Part of a small language model's weights: MLP 704 SwiGLU, no biases in attention or MLP.
MLP neurons of a small language model. Each row is named by its layer, matrix (gate and up: input weights; down: output weights) and neuron, and shows model dimensions 48-239. Each number is 500 + 40 x the weight over its row's rms, rounded and kept within 0 to 999. Numbers have three digits each. A neuron's up and down rows have the sign that makes its largest values positive.
Before each neuron's rows, "fires on" lists the tokens most often at its 100 highest values on Wikipedia text that the model never trained on.

fires on: ".", "y", " He", "-", " I", "e"
L7.gate401:463490461487474536587451481445557528496458517530455540515533503528506424478536490572518428562444477432441466512498529508494442335454489528518520590521528595530545497473555607467528483517581509507494514486541477485552512543465470465489567476498442504457552567543489482495567457549443508464480512450490487492496490565471470471541400553562421487520446525490555495528563511481527498473456510507490492512463484489454471530500559494440502515504542550490486476500488543509643477495541468541517535476502458452458524482509502509483455469540492577553494464466507529491513505455476500533
L7.up401:450517486525531606510517484516592498485422437560452525471438501538463454502564432500516468552515537480437462490502499495487521454472512554483485566506446571399476482448511475459537447528542522480481474469507523449521620490505460471451468505495463462413584562459509491513525523579478543498506548452461487496544524501504537548511495518554426464516486460553551488498547499524507485528484507527498523498459423527504495544546527482494492531507551538500539523461421567544580510445509447557500511458557486488500546552491542529537526449561549527467464480468422493436563504435435437557
L7.down401:488498546492551513436515521509460551539487444464550502503464494514439515467500481486519498532526522523500490542557577507455521528486555552507517508499497476461570513518561512419552510603441485524412473581541505462537528456531554487529388533500532492508549527465521493488487528548511489498658495496477500484563577490529570527534569512457540543468493533550529546512479503475527536524504497496551656490478494549555523494523475498464553513448493522449538491471526538558505551472453528516486443441503456523426582516473486545558533432530529504468501536482459510450502495530495510573

fires on: " in", "born", " on", " born", ",", " that"
L7.gate26:508498481463527484541477517493478486562511447465486489527522532447536543477463523527600486418538571519482467490521487555456512481528398526464411507448560503468505465451496471502490455528508494530552507457439518437517578451493535506510572557569496465517484512488428531520462510488421506459569488498444482481478458493504488480535543456481559469489444493498440529453464543441414452474443495537509514541523522550514503538445459531523536475457495490597558524503482524462458579515439462544522463548440568531517494482436445474502540486510512468533588507544454446508403501489575470496
L7.up26:518503528513503571502424505520518495487498475544484512562495539501480485521525490537504558599474505506516504545546534413512558449570435442535518497519487497512478450446488535487457476437435465447543446502461504494463477537520440499491498404488521627602505503402373527502421462504497463510466542522495526604469548541537530467509535501457451473511536524491498533474470485422488429453500543508474497459560412538502575499468481540505522437495530462436537503516505507521490464485438502555518461546535404480522524447583442494489526532453450483491502555533480478530489489473546511466
L7.down26:550535485455482516512470485427499516497517535598482532458490462507528483430467519557508501447470562542559511511533476580581466543456496512556514493470438502466426416456534414502464500476508454486506542533501518495458540531406521463552462418457528539443481523525548512525563430576453536504484451465539423554495422484491498562512446440517535495462428572479468437532525542535579503453507447462487550498518497555505464479473432467481507531487530527539492497480545529518522498500532524437506455464466527486466535529504490523489415477516562470511475458534492514553507457532535530493

fires on: " out", " to", " about", " over", "out", ":"
L4.gate323:502490453482536522517577550486532524497467517511507536445555496487457535563509485529554517498495465499484496545512481535493475610549512456529530440541410573599527510497477483474470522508460504466490515540591476493564466591544394429479542504518451487537528483497488564548473537574468482456520531500595499422454489470501475420475411515460554482506445492527526499534446453496534492442476521526536461445497449541506446523514571514517545522527572488477476541488485532545443467569477496472477478463473527484512505577518560453519447520497479471513413519502534397518566465453454516468
L4.up323:432433527530471536466444531558470473548527476463407503478552492494485510549506487477563590500514477490528441487573421459491473537469459490539478544499570441466485543531536477545472506534457529549465566442473518459528519529535466507510478461551502507566482513555487449536525447496435497504490497538498513469513512474532478521528557535480475471522511512446509447525589487576574485519506438529517517459506524492488423518500580533532544555607520467415562469468530505467499448546493495514515489525549506496541445505484512526480547515539535521564452524573499508484548462496485547447
L4.down323:487548465492466480485466528491501515512587591444506485459565520479480492509502526543513488513535517449431495473490522506560439506470514510528443503564426543541451589472468436471514521551458546509521556477442523481537518483443469464523498491482474453456488446515488489440547466550463517484473520578476487503504516483440513504472507515504509479488444551556532470464510461514601505448459518546511508539387527521550519483470587571466464531506542500462490519477522472485448533528444453546480418518545452473611505523494490478480415556465556500399480499481479446530524454583508525491

fires on: " and", ",", " He", " It", " was", "com"
L8.gate283:458514479485516494511460502468520545479540504520510452537474418497484445518523516495516493399478517543512534556577503464517539499534557501474517538405461561499493502573519463539527475544538548544481445470505506482636477507479493542521492526542466464502482550559481464507452544494480541501487508525480520537464449570488499476465442516496506587613492479496505503479508515505514522439471546528488431516476502461520457492550547566520395588488511489493539480545468557480542447499456460481538508440523545414488485478541524507509516467524483469516514480483524529583491503427466459550
L8.up283:532494539535471541508519477522517470519497516569531482545427511545583543557558517508480468431527510460551472519483380467427552531505469528604471526448508479552489491514523528475534442391504538531463516512428510523451488507555534526517460531518443511484570575542547457515489528478584494455473479472496525447464543531567481507503485518466526543443492579539508512493432538486516472492496471534521498554505546508585520529560513500452505454465470538459478518495529496517455465557478558477477484518517490509522559500420500562495547534504583592476540574489530497557586494517434509528
L8.down283:513483494458509508478459460501507538457505510552548501508591479512530498522550506591505511538464504522451440531513415537474528459503534479507497446496494483542505538487470367552510463527498500477474511532578478478484448456521499446530515510526537531453511391513501479540430533488518502586440427506518486500491507465541555491470497483552585461484434530447458519473509502468482487511579478479474578513484503532558433455540426488463430443530420505561455521513537488532492510503540533533477471512445575513580511405491551465495505520463487504528521552505580479546490494546499482478

fires on: "\n", "\"", "le", "jo", ":"
L5.gate120:524394466514491510552534549536484479500441514406452494547406493484543492473461487516501519460500511529473532481505421499487523492477468538467524534536594451449493554486523490550575536522555464455506463545497515572459420435513481459527505423474397454450509486509495638525451455581535525492480457464487520523480572466475419551466501522552572525446434506528494498525434468409453511466438507503541488506498529515458506524453521513523594516490459548544483450528378546506501509562544508467508512488493498509554517520489542472498516473532550505550475456436567446555484462467456544469
L5.up120:519484569533548568537520537513488442539580556527504477529516520426504526528489454533440461508470545613485557457488404502483470519442524518505505489549533462471491507482489533572513575485525480513444558484508522525485425517466468490562478575596515498548560490544460427523502488516509475496493549521390518444559527459446502441481525538523492501491481518513477487544516524505468527557495558456501484509484618555474468376495508462485455457524506503503401436510488498488497516518519473470551462447479524451585500533515520487546454504468459518506506523606555600513540550524543548488
L5.down120:468421467472449439571478481467441521535498440516547455515432497492510480486537467463522567475508499464512461499525501503541490504473441493419463512506498510413522562470541559472503445498502432491476432481457538524505484461507473544505447504463464510470503524496517531473522497578476537458573461466421528492438563499560469491510527469448494468462498484539494496459560510487493505404510530507514446459507522472472555539465478449544549462474444549535504535488482579514457475518467500538539530465531533507486486493514456430531515459499497465572449465405513363511451383451436455483

fires on: " since", " until", " after", ":", " before", " over"
L7.gate502:543439491483501492487487554464451528532401504511502554553494476508575502539560467446568458533512524527481469570513590476443505474573461493457501571547481552527483562480469509563522495472487504515531533471583518489504556520530589424456504492488500466457503454431508515453514484481440535543481539486512528466466567480472548516556440479500542440461444495461518480547555451440552549464409591497437489478570509474476472513528467489491505527530548485517555493533481470543594518527598475484435473492510573417544484521498508529499451504508461532542513548497526472462521483403487507471
L7.up502:480511525523502523515537553506451473464502440543470507484448517568492488520436466530451518498493505536425492532473559503387472507516556560519527477477490570493445482540527406553497518509479551448492546467560497450518519469512522462571485534494449488442503494520494482434510522466529441533532470525530514414477535476440462504506509499455478472549474527452557457476478512520518462384488495508472524485564470530505553555486558528493466534544524581466521507546504493527558446464554483480567486536564557482499536489459443439561496539523498474557508530539547454518576559520491525600
L7.down502:415493533411425526460469423440499569480456499469489462499496521503442434489503498505471563525458443478495515403487569540455477484472418516471475413442474518470483481514452464490499475517540556505491445477443484544445450462535516481480453473524513441519509541544447461509474546491499471530474467484446462570498458533506473441424458546535514497507472497544574528532468441413482491506451497447545593514453438510507497460482499523601494486525463558568497434451514487577473523464530509556510493482512533479495479453509536473535442488510515472518446545504491514545531440481506486487

fires on: " April", " June", " September", " October", " July", " August"
L9.gate13:543510536451484582488499495554540512549450527546499508560556464586481512514465488552513537510543455517521522455494508593485416546522526443533447463544468584510523492420565516490516560486547422519502503503466551484513532454488485488421564451474518488465532473440535578496556455505483492506496439491548473417480467462543528523519443528558512503577534397543576473404508490446417501539467485482513482535498487493481483473529503562501480442453561476453491542523465461524491497474518517526465504497506450484533422488370493544516466464410562539488584497493463490438492458481517516467
L9.up13:512480536494469491548444485470563508571474515472524504532511560474496475521499427498477479514413486513429460521558521508519482544506525520448397478491511539448501470521528532490543494472561523516447459466501550520491525465473509500581500541464509546445500516490458523477556488633420494532477461487480533498505550460438574470441484465438496481495581457532565438445464487496467486481470463531494488469488508513475466462490513487569557461538488568511523499530559451608498521518473482525471422498512506452523464428454443555444494475459482534483456530520534509423491605419535522559
L9.down13:527604436460429517429495526486538499532540479488506498485532559562534466450512514544469463460528492402480550493397495523485474599429640556506492503475447492535449471466494557515465529486532530486412527480450517513530473511450500561484495487525459504605473457499474574444473560525513508450435477535556570441494608479484485467518477518534444481529485456538532474500498500541502513446498500512456494552505440461525504526405519492583508460508514472541569495517505552484532462472521487449490534528549506501518559438483455504550495485472497536523537511492480551510531450532540551510

fires on: " that", " on", " ISBN", "N", "ba"
L5.gate189:561481536480467481537517515482504551532494505547533534564521491490508475442551581548495539436519562539515532464434554535462574490517444464436502497505527476548435523444464536469431529486526522496530570462503450558523506496473475484480586550555510516546481507529490470486527522446518553550488469450500515453485538387549538470441524508425547514521612522412505488591484441492518519490392470470506499513550546473523501456521511498509540509507512419491460503536445478505419565535532496445506438535510517505563509537482538525491501511477516622458460540494446492487495555498455545452
L5.up189:480486475513472522504561541536538566499480511531483507556494491467509551444509525579511544551530567500519480497547492546497484513612523478478565522517463479480490521477593522527479497510496458566540517476445541448517498466488472479396516478507570498551399557541447496465452484460450439531542451495495566538539453568549522538558420514456485483526550440512489453452462516451495477482543536532474493507532479562511544505454469505550487443528495506443456477516457466522614556440494444538520506563482479462501454496548485441443521538530385463524474546508455510497498468491458500509
L5.down189:512521528479491450502577515483529514517496504535499441556550516484421471488519512536505459506504554548500533510518464455540557438523573501539442450496527487465426505489482413501546463483454504554526467462481482498496497439508459502536521425488539567550447545471470462468513499523470472638593519535509525536548440485514534595513520472475540491469466484547516534402485439468502504521465552497494477461511458522459545482541461538482508408505551563498522543505473507510501492499524507531449513430548524459507514483498478502456501524513454522545475459385528511512471429438577524585

fires on: " November", " September", " August", " October", " May", " April"
L7.gate499:616451512484457495508487549523520571514522507521531477557529463570496482514443520503531511502538522495473555493501503515472453560564529541481527486529506549467483476467503499598541481505495489519455551471500559449529499534505543502531479516523488499461497541518440579493569461527455501548500513495502508547555432473500538463493535476507446459526520476524553563471478547479534551486462531527528441493471485513574487491545533455459453453482485536535530470434523420549508487526507588542564461440534528387498464495442492530458451489586491512554572526518529494508473541464520483549
L7.up499:474565504479517557448550543523517497476492512480459447499510498481558466524416474496511465509527468527457494519515513505414447504472472508523579500501527547405484600472525476567607477505543482503439505430490513500490546517489480501471486467497418374487401522443482490543520497551504570510427525515459566462473475532516492431443489502457454546470480552503479527505521463441532507491481516499498521466488444478484485502492553424452495553558542567480545493554513506547454478462541434529474504388521488420460493409510512462476519493523528546522452413549572468504543496525488502442
L7.down499:485496511401499532536508461456542522508533493484469491538531460515472465451387535500503454566545550501497562522496537486459503559420510552463523516503495499470412481522513494504522485495559466536452489479453449477501463535507522498513478463508467519595529523543482529516530490431497570544513491433509501549486554434507541513457485444539477455440488512504478532478505575530535446454512508522549572552522509540537531558451486506427473472496482513516578512602559528495463458466511581473472513457515563470487492542446558475516462431492580493466526521491508492599417489458530431452

fires on: " and", " |", ",", ".", ";"
L8.gate392:425511574534489500542569512442551507564478556518505486553465494470506448468558490487568491475467497506462537553488437484513449429492518519434521570441521567486541445402492480471576452511479496421545509526484463507533488455493581515497500399474505571524555490484545566574496516537549568487512527460463451456513505447423417526534513486552514462525410470529520477514533540520459507496494549530564482514540506464490444478477587521498500572516448533509578479500497518477528484559477520516544460415485548451465496512501491523519486496492508520579516487463513520546529489525428483527
L8.up392:477560570475557603470485443501543552533490514502494469474471527501468501479535512565480511492494609428557511502474408523510470417565492509462435531515434527497516450544464454424529443478521562510506501476490530503467504446511549420431534461507591526542521481505523535543420551445586495535555546429540473432562470470471470573493505470526487487472471497497522507479503549524480381540459503579543544498499454493506489564463516496517513521487537495510511546471483532445488504509495525484514479455477492477507560509491547461559532567477506454475579451525506484519542468484496477554
L8.down392:524491513540546486514523490524490474469431527506556480476502460528470510547446489526397451558537564477565550498420469542486509503481501522474490498605477518518475521528392411481559496574566560523493439446488534554499504542577461499488493570528540483548547515503476465458507566493507428585583475517486457473531445471487525520464470523506538453502474464522481492485512523508469466514474519506456726492520496471523480529477500554502535513544547525480439513541499481547511542523537501462505549535544391502566515450487547477470533512508461490424576454513564523509582481455563484458

fires on: " of", "ba", " by", " with", "ot", " before"
L5.gate281:454456474524572587568559529472519513502461413476553426588558495524551508451515471563491516515560545496546425488468481535480523473511518558466469537499503560545486553495521531553471550483460514542484531527526460575520478537513500484509487466486482561497460496526479522533489506569549526499478436492458502477500457481567539461555534525438492550511489536462505495484484426496518653469492520493433472503517503513551522486511528526459497492487520454500458461496535507570464529520519508466525512469551555463473539563492490549449472556494528541560514492438471533534534456505512487465
L5.up281:481545474454462561548539523447587588505484565514552508516486507441407592407510501486546591536472482563553515483542467498506523500506503535493542478492561490524492527478497528489565422454497545579418473494570467502478498465508527510519452516499497467492456537475520522511497500495499505477501499582470469416548442487503523495509500515484552566502484436474533513516499512568583450454523443529448517482512441499507527455558513521512532493471477494525481406499451446498523586468499545521452516507462500531485504489519419506466514545439472473472431494491537518530515445555506526439
L5.down281:501520507532470462480461476554496591470430481499538466481514521500530547483483455543554519515494495477507562528533460441490535430481519560497478485497488444538448506470416431496515490538484506520591461510421454480515554495478458529489514539567477532457519497553482457451489451476502523562605493445536549512491450506529463472519501553532490514535471500478501533498449481507412527511480465497513547503529470529499525504442510514439484543564549561484505527484536539525503475511520496551530433484442474503452492435516497419440532556534466489539498501396515458563436406543449506491

fires on: ".", "ed", "ting", "en"
L5.gate330:470527515545528494492455538511498541436553525500478467484516507530483403504492523521535534539572495486513544499521518530563542448487496558544510546433557559453517441476460438515464468588451519523537531449536479436507456487494513467531578523432457468546482535503463472522486486544467475513502549501533456556502449497595378415567533487505449480539514500477531502526535442516537545500487483499470470481572556502533482444470544412373524464468522501538544495528505486517537498533458479542516472436542540430522435475489418453568524469490588512445482428490579517575529523451509420556
L5.up330:494514561459440460528481483477546522494475455579495515481573529522496557462516428515489543465518460544526485584471542577454470526472520495575480452442471397530549515516444527539464544469493616451456503504480447408500517525510426526561456493478427486495491562481598466463481486532505507523518446464511456577495466504496510519480457495488508512519482533467512490527451448517498503537476471433457512527503429544462489584512497561519503499475543455469496529575517500515481455462484518574571453465513482478546496486497553518517613513480521589489537537458442495494492505512463481532
L5.down330:495503498519487510510550442465518495536472493460468431510437449452423428558514567526486503504494463520530532461564477507470497569513506583446504513495455469523565434454499543511531536566516454532502507564517504520503501481502496413465486550506536421492428493458547597550488554528468486520479559453497460430490515458590495437546487486451529462541501462480493497534504519458474505527540506467533386516591559538485457453408461474494509405522513475490467545497550621536550455548436487495528484523534451525468526507464468473486464459395529556527576497509536474557476510520562489495

fires on: ".", "ed", "y", "ry"
L4.gate26:448542457454528479442552585525569561472527504502495574551500544580510420460508488514554499497460454488499483525571540513530482463528495459451550547472570535467511475466422517526467526514491467484474547587514422444549486528443494496552505458485443506501492552486475533523568480521469535510466554486556476452505615464524465446490483431486468463500533529482465477526492570439578552433532453504481489484511508521420462488454476457449510554532464519548490484513471507500538523493485518450510513458500480484521522467508469494455508563545518514585434482427505490507449488480495513516
L4.up26:478575518459563499460565538519500497474455462460512526491445534444502531486482471486519524499535526468532469566534546505539514516460524541541460506454557573521492504508476471465534523486512553558441573532454480516493589472509427422489542520500476529505518539444615521592491532465477539500468527586492470518441587404537498469449547447482549450523531531537477571473492468468481523559494491536424541499571499547541538544497391473445524496526493491514467538466487578493500451479414475474564455450527516474435513504526478501460491436490465489488404494491484503445515565503461461514
L4.down26:495487562468577508469530466469416489487538476485474470486449444515538492500523526502416522537565507430536537539475497523507491545514472536488462550506553488510567446499473465510475556570458556514492461464496531501484521484481459464547463507513530500472557555493551587488467520502458466486474497502512459470449507509565497511519510461491535434546446510538492511455486463520481518578478451427468517522548517605524495484495372513518514517540505534509478658556565525494456422496468428530544443512533398501447483451539471472511483494475457492474505535475490502489479424498506454521

fires on: " of", "s", "ing", " to", " about", " by"
L5.gate129:535477473445431503529459487462444549558478492449511499558532523557459471512528566499487493508558453471481464522469476519533465555537537512523620514550427540529447505502470543601527510555473466491539506535526467549520535511509434506478568434525559519569492465522501512520515479477557440442508481383544475491444498465532508442518539537481559572508532524438537529527450479455533540491504482485491460527543473475458478482493529481487445493489507465455523519556441443469409569558401507485500418481476534522493484526583537547481426543494545470497502568560451440549495461453405557465
L5.up129:409511544530480517542463539523536516553559505483499472475545433495496546549441570488573504514587463541433412517430516505523553461472496528498493491537509533492496521492505560431477502541510514525485563468503587460487498469593481561580484459459534465490429534529482431525482569526513533497485562496504513396516476479521483475543479541507543500475470506491501517587526580603492485534509512424556532472509484523595457436471533487519536553443488478503516526532483554460454560539446423503387550542530524494493498446511491434482534479483501510534453539497464529535526466471441501438
L5.down129:450542548536516489582438529416520529512469501519488500409540517587439507466516506587520471571545530552486479495502517539470460465458508461584446538514498501500413589497467453523470508559474530475475511499473509499532489485469457484457526495429490551495548474516529450490491449568438464523594509507559502461492441493482496566415444507528537462496441484478552488514546478526466550543435539445503600473547487507480560413553494524545534505564535605516506488453534525482493490449472497526464483522489641430463516503469518450494473459492533506499555503483535547476473517480518518496

fires on: "us", "s", "pos", "ris", "is", "vis"
L4.gate384:516448494571524505575523511490509492486479473488504528457460455501534525556501555467539520510504502558541506446430573528443444460479497522458508541528471564549539453449519567508485438522483482547512479472485580532465497472544558472586476485384579531427491512513479536475498501466501516544505397505534520491499536456487514465544533523527489493543456403480469426567397454534523528417548578484491472428531511519580524587489511503476522532448471497467474522505550453534499564536529463523445590472447516484495474483493504502553483493481522533507491495425484509542425550472462532498
L4.up384:529448565519499579547480516416533562489506512544511570496469488507435556504596499580496512479487467611507494485510505529521461536443491469385532508520514569482508516505483517519509548522455486548406491522540478500479547519508431497502568523520519549528466483444483495490483509445625432499503457556526476447529499361393545424513467508453527483508510489483486496517516580503554556553498475499500516460466444492517532441477453490510478470510509517533540507491486495529494453516502484565432515501518460475497526464442557544519504441564539513474508503498519484542530532535449440519
L4.down384:467471548518434526541538518465511437487542495500418518548567456415487525501533468451485491475474496561486478467490477535478580484582499511493472583496469488512548481515471626452549498494551536560529544491457439492478429500561491534572442507426457511453481512476515538498507458443468489504501515549522574489506517526438438479497536476489500396519566439535535501440444485494536480407534466492493600487516560542494526455491535468506494530447454478478413537509528483519452570408472422580502491500522463487547476491576517521534535457494500467453468532456523480480508486465511487511

fires on: " per", "end", ":", "our", "nd", "od"
L4.gate412:444514470501506478545466505494518520586482495462502505556467534512479487453523476502491536445472495417542568470447515494515473550560561491505563498528524500532496448516499518447453494522417540509537473474478469507476504552504498538507498569511510449489487511504500572499541490553465448571480540467498479426480522497526473446491484472489665474558502400466556483497517505502587526544547482505483473495442517491404477566596490498459437473461533536483426507472505475430460458446559496443481440524544495565463464561510439500510479538466433489524490538535517501444505560469439512513
L4.up412:531487468475529490558485516537485488549455466502473485526494554554447502505540525550496552468560485551450523431462536538504549472470535504610486488503484491517475519529503426587464473479497469559514502481576564530536459478429497513468477470492524547474506490455476463533501523453550523490513497423553504511460483500427509445608512454455470497476516525518588565494476472491516570446506513516508532497466566527475551487540506551450503489507592512487482489513534531534531635528427520514430480530609533484592499548566474498441595518495471498483462466628488448478525544511527550538
L4.down412:512494532381511583504484583504496508481462507516525514543483505548478474480554533430429464464508525484457492477491474556505457414433461443516532495510457495454543500456528486520510443525585523518542534514540517485582500491473483479500502473529519444463475537497540465480505544496479505498530454499583580499536500461478513452449524445557506559469477512520545520436507511569516510541513474559551398465502528530553493479427536513464500521508396490474506533577529563563521519541479524453519447513559566449565506575513424465482506463447540472476517555549485548483410438464527477487

fires on: "\n", ":", "-", " "
L7.gate75:446451465450496502491524489457467549453503557513524492491453511508528533582515498500528505479507496476520537536513492440510456515416469452505471510527518536516526521504525457446586477532493535479556535435525506578533446536470482537516484546422492488596547486579505435509648561597438581519528461504540569528480492494543471573513499562564472544500479494477473542486474510476537463522519571493499481507471556442463497458447504363437522572534506471560461521529492422489434469531558462470494540496467566542491501540516544526495468523471396545555499458487541491538524510458454531525
L7.up75:467530602531535465503550469505493499583484517492492519511463463523500579452599464519462476494528500560499477422502455557536473540563508417498472378539549491471574512541567518507510521496517467544507519434457516453433421535528471484607494512573481510475567468477444484514400504529448513395516510469540473497508550503467576471508504539502505467511530433472441441552527520508531462459481571528509450520482557442461390497549546496528522409477553474538460536520510520508483434448470535473485478458545520477539523483466516578555486457481490500462497535478472529540470533461541504484
L7.down75:497504411468462539472475551471515473501484501519551478511486426487531505532378580486543551495463543520477478524525506484465511504475498466567442497517513521443598463523500486486521447533529559461557519481568490602472499487506470537497525533494492493459542510547482506467596549555472525478568552494511538506467492445497435564476514461531442538501462510483487535518444552460480467526513555464439510508476496485442491495440572437478572577492477492512514525462521471481491485559548442444422476473466537530510516488476513403469450581492460528495565485481524513507518509460486470549

fires on: " of", " by", " with", " joined", " into", " to"
L5.gate230:445512525562518481525494542500523543535590503494615473444527505556494544497482461515496485507477511498501528573456542501510537502522452495543502508521510498434539521475519543463536506531480509562475524534518556478579539497520492432541592489493542558499500492531488452505487525510482516510498452457522506492442519495524524446475460557540581476522496465461498525463572564538588432463546549458535440431499550518516502492454481502477459490500526474505510505493568433439517540480437577443441504509464542474501525556495534459515422589452486529468505582441479419470476505458538589501
L5.up230:428537566480464516511495487512478605497498469530482450463494442504507553489544492518612539565376458479432552535428461528529482521432544523455511518466560441491501546543512509474516487499498532508556510465572553529488472452544444512559514401501526445504474466464481493490469480532531514475496440496520520430480456475463468526518522589483499496510510491452511555526495496485485474479513480435523483534546421459519512508494501486540532622523495522456548494462538496515538483443460556519546586559481428486591495480510549489431487492442512574478513536453484455504462484553473523536
L5.down230:480551479458437384481534487477467509505495522483473535496514515532447514494521559485534568532421522482531502545530530563508472498536453502549448586497480450450440528532545484450503475480511498477502487573484519561504477530522537518544548543482525485491485575496588510482503467567489500490657485487476511523527504523555494506470488488542579460548472451432524540443475578536508443504536533445488566461429479510511521447499539456538531545487521587511473497418537483486506585501530486541431497439569555478499533478517502500517480519454425459463533502504582526535504489470467524495

fires on: "s", "is", "iz", ":", "man", "lin"
L4.gate678:462494445575542487450494520511550462603510438506511604545507516521445466534485449534583495511468501429494504544473541518556516508496469520444551521462490537568502510470494500512516483570498465494533596511556494473469481441493527560518436532489535472537505476489467510484546467486443565529500396520546451565464501502469478483510512499503461493504558412425505545560486431519504551564464554449529483459477512444477459535555511540492526447564427528523477476547518507448446509532518510586540574513470532468510427542529487503461510507508546584445474468538519535462458545504462391461
L4.up678:499493469500541463555433546501443559475528507492488459605529447502470508531545437571517483488472482533506489535426510453501396534536473464424481537485520468483460476495496556519515450524490531464483501484472492471439529430513460506510542481483497522519524446501377508512488515549481509529524471549538486508529581503497458524522446520516437497494538416497485408513478491485479527521497529575542513446512565530451451497508460526509584553567459447532513572531437488458530492509496440457542489495504491469598568480444472564465576444594521529481546571420543561516544461580486481423
L4.down678:414492509520477481462502578488569471528529497485515519528505438477504566505471493512528434488506564483546509515546504479494462517421532513494486551494545516551438416542437455510546571583524457589520521478554533496472480475530461544471448529470565475494509462512463417511494512528450511476506526526542431518545513556503455525564445567438491499483525466534506494426482483464445527471519508505524740530545536492489547535484476558412460517520493519497497522465446508539453488532432447501519516458516495473475507499501468516499526502535521504573529532472488485503402522588445486540

fires on: " and", "0", " or", "\n", "–", "1"
L5.gate321:536441471486523501493476548436529543511482485570518566492485485559506522476527542436560543477474474497498548591502511471478505489518493477470521501514562475605531482450513499492499573501439564492511522546515459553532430512515478563537493456514495513502538569584513515578501517482533457428464412505505552526506540542460517482532466429484536537503471520434604561592413470504478578503510477437506490510534512460536545456502446524495471487564458542528550494476497496527461512441506542536547476515531490505502461525524420484465508514583503489530515465506547514467520618489395414482
L5.up321:480521506511507546497481515539472446528571475453491517536430569566547512465533515447540483475549502548512491489570490456510475528478509489514467486526484540579513490525507466476507513492492468532397410485462498517448487528418434468585444441487473461496494562516478499491500488576485534424474514522525513471464526497568469492502450462471502580459460511477456440524475424553528545391478518481499472519498466460386495570536509548518547463505541518480524507470527464487511536516508457551554528508609498487456503483586557464473477506550506507572441505534545472468530469531451540521
L5.down321:488430520533506463527539417529511462461458461599471527484540489462489473441464564433445462434496454558509482515495541496490505487535492462489525561510487513463477528508574441460513510524465565521526496512559535603433508473418465473475411537483501558572403484531573494499460505483541541511457501498519605493556565506502544504505521407490537475485535533480490509536490543573505511548631510536563543498498488517537487528493478473475489505542461448524470546471464437521542493481516458501458530475482442468519436425546431515542541495507540496520571512492476483457493535496554533497

fires on: "1", "4", "0", "9", "yon"
L5.gate349:464524512543518469546473506518521509521484586507506531511472498626455451520480505480569507411544429512501474502485531538487532492542464515495490531466472492439543509378537552503488448543410533481502550530522440490501505521545519496456521537554497565460515476461492535536590440502552436558494486534541503481480414562564467454512487546467508498438523499490506587527536460563460501465444504547544511547518587542491533519526462511552453464471425475503478505515463499502471472453535504527454497507587493412508468553502434542521537506577489509398490461533524555486495543458501521476
L5.up349:493546459532468484478464520453519525547459497536487487468441491531524457530488515570475583496405534508520502478545504504470439505490449507430581486394572506499470535465516505487520477492489501556458523516484432453469464453492492487569474512475440525490504476482532563503496471537538533535444534461487596538478534516483465487399455519600532504507516499487524441566532464492445496468514546515493507592476496506487533584524459489578451497530402614517531470518509466596534497488454479589506431501567463454443508563462474542513488485519586495546533521539511504463461451510427538484
L5.down349:431506569512555420467471514475487455513466498518352488529453477457490474533441540520498473431519486489499558546525457516537472457478436516459516505471533480525519538501493508513565509545466475568485529479495522556494515412497495489525428532495440501538448525549548516537501463476595447498461564478546503491473601488454522466463515523431453507444574468489476523507491439535463457548551487504510640509498516505485469497485459585498515503408495489503533484434556497492569505472500493518540438551532407560509462487517543528524429532522521533511570534518525454502536576515480494500

fires on: " of", "s", " into", "y", "x", "Th"
L4.gate602:520489473610504510463461523380578509497476506450567509531574434507398455518472589516501442420490457477480504498483540547549506451438499495479532472482548480545516524539510504453497511491493439529477567472539472501503506486518433513466494501541506498499557454512491551511533460555516365508494508577390503500557494484509555487521517548472507507563408472425548516532443482496582545471473470498482498506519469497500499447507512454522535475513521498557510439551455495558486451528474509486514481475494491470480518520490449505486456508503541505503451532576499469522497428461468480457
L4.up602:481543484479564539528546539513476508504505527444454459509499454490537490533595488561528488465465541513498405430430538472538564521512490536525523444469604433511491524524556455512490463495529450491462536519461549498497478445574421511501411467494577498511483473573513530464427487456472514526527487498463514498544551516480484458476493535497481481444496503424544506472525477435502471458522498481581466507538480551511508446491476454534539538527540507477460447506464442489508603535461515493518553538527522516515513529552495510480529528540446511503554489530556539501483546449456452518
L4.down602:474522563487514489474443485477449475547473477483520510492483443523482500514525491555542508489434415477546441521502476556516427495442523535431500506518495585504536542478465525500499500509547459349530495471439478483461458566438520461492506476507535553475541472480502458449494535510513439546533436507561497443532503514469494490526512472512509511480481496538503514502498487488498440517482537516488684527505491477486522481496523481481581565489464487485539532541529487557464511481532472485502568472445507477462471464464541470373471479508511510437427539559503495439529533524563533538